Weights of a small GPT-style language model, trained from scratch on English Wikipedia.
Size: 10 layers, width 512, vocabulary 32768.
Architecture: LayerNorm before each block, learned positions, biases, tied embeddings.
Training: a variant of Adam for these matrices, 8640 steps.
MLP neurons of a small language model. Each row is named by its layer, matrix (up: input weights; down: output weights) and neuron, and shows model dimensions 256-511. Each number is 500 + 50 x the weight over its row's rms, rounded and kept within 0 to 999. Numbers have three digits each.
After each neuron's rows, "fires in" lists the words (lower case) most often at its 100 highest values on Wikipedia text that the model never trained on. A number after a token or word is its count.

L3.up1751:564534473471509523477548507594520497395431513553487489627527512509555516506443560471448476495456476447491495474481553482459504551520511508528560405539592565553481522475483524508472513572505534496496461490404413558427523542456496488525502559560463444525459530593531525536544461504500536538486478500580579539514569461445470406616418483512512624500429540500513465513508435443502544518459488508461425542528531466567629457540513412434485388486471559453503600468434549530572526618491470406459606439477555449503491536511607452474561479535465542441455506521500367550493551574464457579497438550531533581511458586469485486541538442504599482540542525427554510515554508349522622500526497473511471520443481527470568510547507409472488591582509451474581541538508532531501469458533428
L3.down1751:535483553535456501446497459436582526624452527446558583492481574486497568525567513521481570504516544527525432532381446501530498490523473449492578426471451517458528482640531503485532351571502506429426410521577464541444474479557567506537473493500437516520460480388479504434443488535425500508512541483537551470445429513537535472531485577576472525430551580464473554605475533540524475500420544464510672506580489528554567496502448493512453474500503430462585495534468519521474401515459482507498551515499475458445530456499363502514490592532529463584524478518451471472534444517430491557536480484465498455433490539431482481518494541619479590433375458453512503554422543508431539514519530462483506486519482516562544570519500439612333544493402534496481451548440511473460507482540513
fires in: "the" 53, "by" 11, "north" 6, "south" 6, "other" 4, "west" 4

L3.up28:498545553469503529488526516501524489467567413437451461469410510483513543400513516511458514537451472492492480461451562501457422493519451552579563410489543450498502440502510384431548450540471483501452492473511448597502454543537509509509475542490501579510457396553497496585490469532602526501589488551498471502521582420486531407536514533488455558512423483604516411517468547368432588483499500498550472465509438513573559516468524555471482535492414511507451523489464527543509507486511521551414539392487567435559452535455515484504540415401509337530482520476500380493460548413523447494546464538470476460438512493459398472508526515515555453542487487512532539547595562562466441564504531598423524538536578580474464437504509471488459447561515508585426519548510453491379498566465490
L3.down28:539591434421460462524430607501500464529493475544532508550523470523524540593519521371474523412561437553487464519433472522544434473456498464441506547448612412543518482534561595495417520448445480429493500565520522436369547563516487494488577414476443484494454532465484543520480597575488517503521492616440546538483565502593505495435507486509453557526487579599517519521505485482537423488507552509558431502550449520461534492474477455392570504479497515466532597499462479507526559652437481463570608554484545525458478448458574421479441519569571487558527516454489453491476465556519506610532478524455495583528545521475511512547412477457443535544525516436566510509497627424537501452440567486484478543493483443489551533469498575483520452384518549479467519571564418484573586426497549
fires in: "well" 38, "and" 16, "part" 15, "but" 9, "so" 4, "st" 4

L3.up1560:510548429484552450539502489509596547480510496499536480524531561560475578477476478504400581503449515505458606523549470491521432543453537400505475554493585497491482606520529449461459389493451450547499508418474436530464499529565473547503560517515414524552467499492533496491592492382503496501483518561545408490602387545384453508532462641492567535465496456530408514577583561488541417486479491414548460528463529457478503516556508460518467465541540593550511567573348525505533523517493444547365404376471590530565463539521561484436529458466594480537512503455511524536493428536503485566554452523522559509514440512448577540543560443438560577547532493486542499506538486458408455482565530536568580511513569531492457549550465434467495484479455467448525509429546514490443509567365505
L3.down1560:511501473493468443492421482482500457459525494502509422531530463437463517498543516496554566536494459546509471494402620447547535466472478554426454485515556479502503468541473520544438469478477459463468533495468562476447512399470552477466447415547641556521524495470503489466467479609596506439521457514470560525441426495558554485529502553491538487470488507553373484520457524441595513442509502633397584529428491489535403529441498496576484498465486434522599530446456483503524485547477458481521544496537497493516538575515545420472585430460491577533529564450529516580539467463513551509525503466450464484467493516459466580509415544410496460425435447488469597482484567589536596482466466435504452511609407540546490553607545479562472474502546495462480484511490504487512574472449523
fires in: "it" 52, "she" 17, "he" 15, "has" 4

L2.up274:464494438513446516527461546602495495513507502482507489573444604420559426389520514388488503451464526458576478538538558534506574549486519492582469450548541519573527511613493484455577383480557485555459515442589407598493470513541525499473496464489547493439455384553543506588482557495613489528504491618449468551589390516393511544554413542488553537431493463480503598469553519460401439470596563481512560564527514517523480491492550534508456554519571443412500522422530568469579480506494494548512491544427532540455482535490521488470494560497497566483533577462498532568426545524485465492539449604534561544454516466478442483468508515588416494390545485408490556524582468549445464517476527418491614495665428456525449626506601509468515470418545434517522439478421484515421469512420572
L2.down274:545557523409498560513475502445578424427587523473561598479562490511482537402439537487469604510481494387512478428480461507514556480429450587467420491387408461571549527523499595500483504501511511498360466591543507438428471522494584487524610525581476527555550480531487548522526530446485492423510484537517599516474534583515489532463517461525475524454488457494441506448411555533435456557460560440534470496491506460547491520386425558435558420521600422625522496576454549481454508506517454520480544626530427450552443534417514427500462530631452473432578527519440572627499475512468503494489505520514478558583582494523522523440469469430427520574454501498508486498475531563433550408511445460440571506512538470433518552440532547545538517542550445379484507426461430486531547497477509
fires in: "the" 35, "house" 5, "member" 4, "scottish" 4, "also" 4

L2.up768:469401416522521388496502506449548526508446561491447453480547562450468476442490513422434496534449584480495519505465528493487450496504487567490555517469488444516520632480511542590491452598556470527464475495517410552395456470460540533539517465533486531483464418457483481446569532447510481571478535615538476592535554462435565480574441486499518533459400548457498532539599503412522548521531488382556567597511492501529435542439530440450471536625442537518495504426428538404455518569556515591499544459566499500543468427495567467476534571475503530474491518518462429544400453515487422505434467571488490611444539453481504551610451448502479513443522521505577561420563532526538567536554465489501575572522470562413491546480552453478501409465475431521510503452468513486509485476528470
L2.down768:499443483492534431537566487543539512537509482553464498548452503569496484594565476444505550535541519523509441517515405550489525450465518491459557540514570433525568518416439482510556431527597490459397511501556604559496484464464458508561531407532450468532476393513540495498540554545535550516459526545505508495480528414427553625501590562545415565459529549439466533539599409610611434498571434412469499474521519501523269522544528468390537557438430473573454416477495485526523479512553510507528509502514526508496561525500521534475428385512506538521461514535472491544456432451493524576490382555461547445523523412513515524613408491537426465498476542355480484403537524433507598463557534485497530474532499528532456403539473550490546547466584536524433436510445442445495539462549522
fires in: "he" 34, "his" 16, "was" 16, "she" 6

L2.up2019:406512478460493536428477505426440486561454480480424570488579524508529460602430447530485510473482516533551438501506531488503529522496552543502492487479510513537576464481482519475487484518431477528541487489469473549417466478519549522518473512507533493525572493395552520495543600490491557397520534532549498551554475448551494492472519462529526532577491455550516431401481543415494472524534470525546504534487555459518480521412463511456534488476556447483506574440514403589528406498448529474531515387411506547465539604522467492509484443465479471492496508498434395500521583507451486458541486449555504482508528438534521455468484443553564555510526490633580525490545556445526502562516504477532586503593615477523525488422480467467457479328451453424579485490459485434436597419500577
L2.down2019:563506473502569565486523481474558497397591412511462544483472504573467510482489483502431539458615482435490508493469495496518542501482413479519470500514494541521555416554474548474532457504498497502508504491410505461547522539599495484585510526443508391468486382478474517514474476464573543573524461483567404480423517491559573557498594507549548538539534606548500422495492573537430489541586443448427449473438386539581522433506355454471570522445438545470535582479445426494541457536490505532626394386532544433419539572478481450482561487481527509430571491503433465563481428524541511441464573627546523503498530590527505489458496510518482479445507523500450555491563436546501390505405458492489503444465538494507486531553499487563490510474537482508506623423543545506569519556560407
fires in: "that" 20, "each" 10, "same" 6, "it" 6, "any" 5, "other" 4

L3.up9:561559560532525479509535465595496436515564467473534504514321513598553503555483481489496475468472517436531448505588394624517471484543441495504543424418474594518435562588471439512426586509477488486442480501481442536560431515516470335476434478525513539498546532463448501461558454541468461501477472612494519438493524437487511494515469467553561458463466541523422466445596509515429564481482466466448479510463586510540554422515619468433453493398539548477515513507564487426490522548490564574560528439417482539608437566515514524466496601521460549442484486450488518471519459476475568511518549411470464451452468465420464453519500517487539567477465492474572476523509571455525541504480510315448495566568575479446501505615560420476536536465519466452548567569513555529409426535438532
L3.down9:551550507450566489525376488511495564495595583559450477343426554500490502459520517511513464538542483481432425439479474539478440446472525485479493448493505487535539500500565570520406468482448494492522467516489503469555521563490411567450517496510608417533445497551539436379515590521494571503413543471541491564485392561384495512489579567480434547476551497542496571521485560452486453469444524547538510541509526550489404601519516382488537494499514467467537481524563485495442577467458478455443444524496569466483397481519455470515475536545419491517478542476464495473384382464551481497476532461444565466548551483621547493501542464557470513455642495542551555555493519528486412524532501446500493425535380431513460455559480558541463563509413525468475529462517550437449478439569514
fires in: "the" 71, "love" 7

L3.up1895:458579491456521560414478519421388606528512537488499508561606514508481512567531577502454519468444410489534408520575571490491499513485517550497542449443553435451533446474496527495479421428538455506471514471429516542497527485486484485589487522522467590518605587466584478503520522440433548492581564374486525592529536494517469498468516438510552494493503452582628564460610530525525441480462556483581577509394459473559528546542577452521477472486507506404504523529458563494513492479522469473560589483577588458472450452497513331470500543517562455441532464444513531372507477475520515562373476433552461499508595444474493416541529414467508462602636473564562552496549531475436416528499483506468571552482513522477530454514582515472495473508476496408470499506496457466444467484514562
L3.down1895:505445542492571491615387399541514418421502419458526464498572491518449405473511524455423448496527528512464480552518425495496495444527519480445486513555482485581494501541485492432538468497565545544562492482515533575515456487508470577530539557550565513568520511488606538484535535448610505421520431451543528523440509484420506509508411612447568505437577588475550458548444535403536545476547516575446417546449424483464439497572515488489441602459534519471660521561498464479521518540583503550492533470502441467430483534460379402627557541467549460467534531532456429458478437509560550517480515468492516465543549468447471539459574520593501473467430424457497519465455463420551450552536504438407497518524483510503508452480509512536355575446477498426603512471579590439519439496493494
fires in: "be" 24, "are" 10, "go" 8, "c" 7, "m" 6, "ft" 4

L2.up1261:459535487509480508394510553560450322512504517464471472542514539521393486527504532565490581540476393431482468491521488517484571499520511571445478508474476544491524624410419527462618464523473500502425490447602448521527464537568503475581542485570513467506509473482533471539438503462500538492469561479497596514571543451498495543482468435551437482540437581561538484554475546355490522527485538536466619473468535427493515579532558498531501519474566376515468599442580414533558557508523508487513631548516493516504489512497499527440460492450462478522510560552503430527461524480457477384431500487493390549521508495471462516502393460494547514415532471541587457568493547576503488525492444572504436436498533424484586542538543526511480503584510576453452509517504560494394561467455586
L2.down1261:467392509475508504507501511528528524582461547509507610547542484538571550556547548401520437465448503519526538404439538472528538523532407435526500439550475565531455532547517499540392538456457465586478390520505465561487475408514518536511486514501534511435446414539484537556503475483478458489486559434500544555520560467478464487543492536496491498470591467425513442556464405477472406560488501449433450523472472545560553506464430575446484442425493457448536357505452460437458507454532448520511438510435411432511524482526502481635542526582542562525450425476466528560421422505533470486582393480524422441482508554437514512463485502540490552508515462436556518347602455434499501471491522492484512514449497556504581448599551512541531517522515528505490571580531494492469464491526457
fires in: "and" 53

L3.up1489:525519536474554463460531527567443439477573457481479477521496526576534436445494534544441545511519528525476563512582469495487519548539479485554514516491503447457472452586476476508450491594534525561471472537598420626499562574485599503494467544500523603477471509595542487442458547477610529450532527548447472467561442433490562471454458425504556529484502516545516453470526505507429530402562523538547370490566434513537565488496593510494553426590544486492447523546460536571547467542490555406515560441461562411543495444456473534510520458606466557515479508534570369463414575452489483559547477520478493476529421510515514543504610437581447436518527542432453590455427464537587461587480572529496545397589495607514428463532533511480482423515510389481441423473520472521465508489491487
L3.down1489:568560495448538430537502491465564462502379458515416567553472490469467454507535459502489427420504495481477482503570586459530571503514472520465596425541451492554542506444445405455458544599577517437481521496530441487489515484526555505458503480466535459537541581642427484562599459549452550493437434509544518420523505461451457440464502484484496500567433503532487468453415486491434521579464568403465528522460428616517546528523412481444493509481490471519490524488427521495433562541442436605479481533450536507445462535438451493451501598523551540459605390481460547555459469521563508473504524498498484544577609538486537518524536476514488525550424473512523516491554493399523503504452443592509456515554553431551466514422517436531560554536502462449552526530489334464507395456567528
fires in: "best" 22, "platinum" 9, "riaa" 7, "2nd" 6, "mathrm" 5, "named" 5

L3.up63:484533539512498479437534504466468516455540528544438442488428522504488534382394505432452573444425395521498502415491547532486462461485486457397408474482520563516532522463507594615479477484448460488526554510411436464483516563493498517528472474544451447556497531396487471467578555474424545442500523508511473506524545510508515419406510534461411491493511560506515543543572601459432491509461483608607473476505435544465598498544472418557594403494513507617491588497467558469564502565449537572532478511539529500506406561431623480491510545532466473402484487381504453429395549609478502542493452570511536498503531453495460360518544508504557575578444521569538520434491614471541561513537461519421537535578414559491478399565506472558573509401497455469540526502580452435460489527444499
L3.down63:520503500540502491604506552519545474504409471531525432483491513483565456495532535456438472488514491502460460474481531501465600526456431493536437566540491486642526466592492556401524485541470474495520488470599467525523491556453534566541569587482519489524547582443508546569540474451523487547452499520511532504524505413397519500401462568496523495517515485544479507535526485503614470490468555460461472480544557528456418395509489501450477488550559466571497410506536456484467488542553589476559502504464481629581600519521501525442492342556394461550524425626450534495442435531496487566526544432493517495482443492459499465376498442529434436418539566530537427477544415428621517457455509425583557464574452474480425497508480430445478495436504481540507553462526497531478517516553424
fires in: "no" 30, "what" 13, "any" 12, "have" 8, "each" 7, "every" 6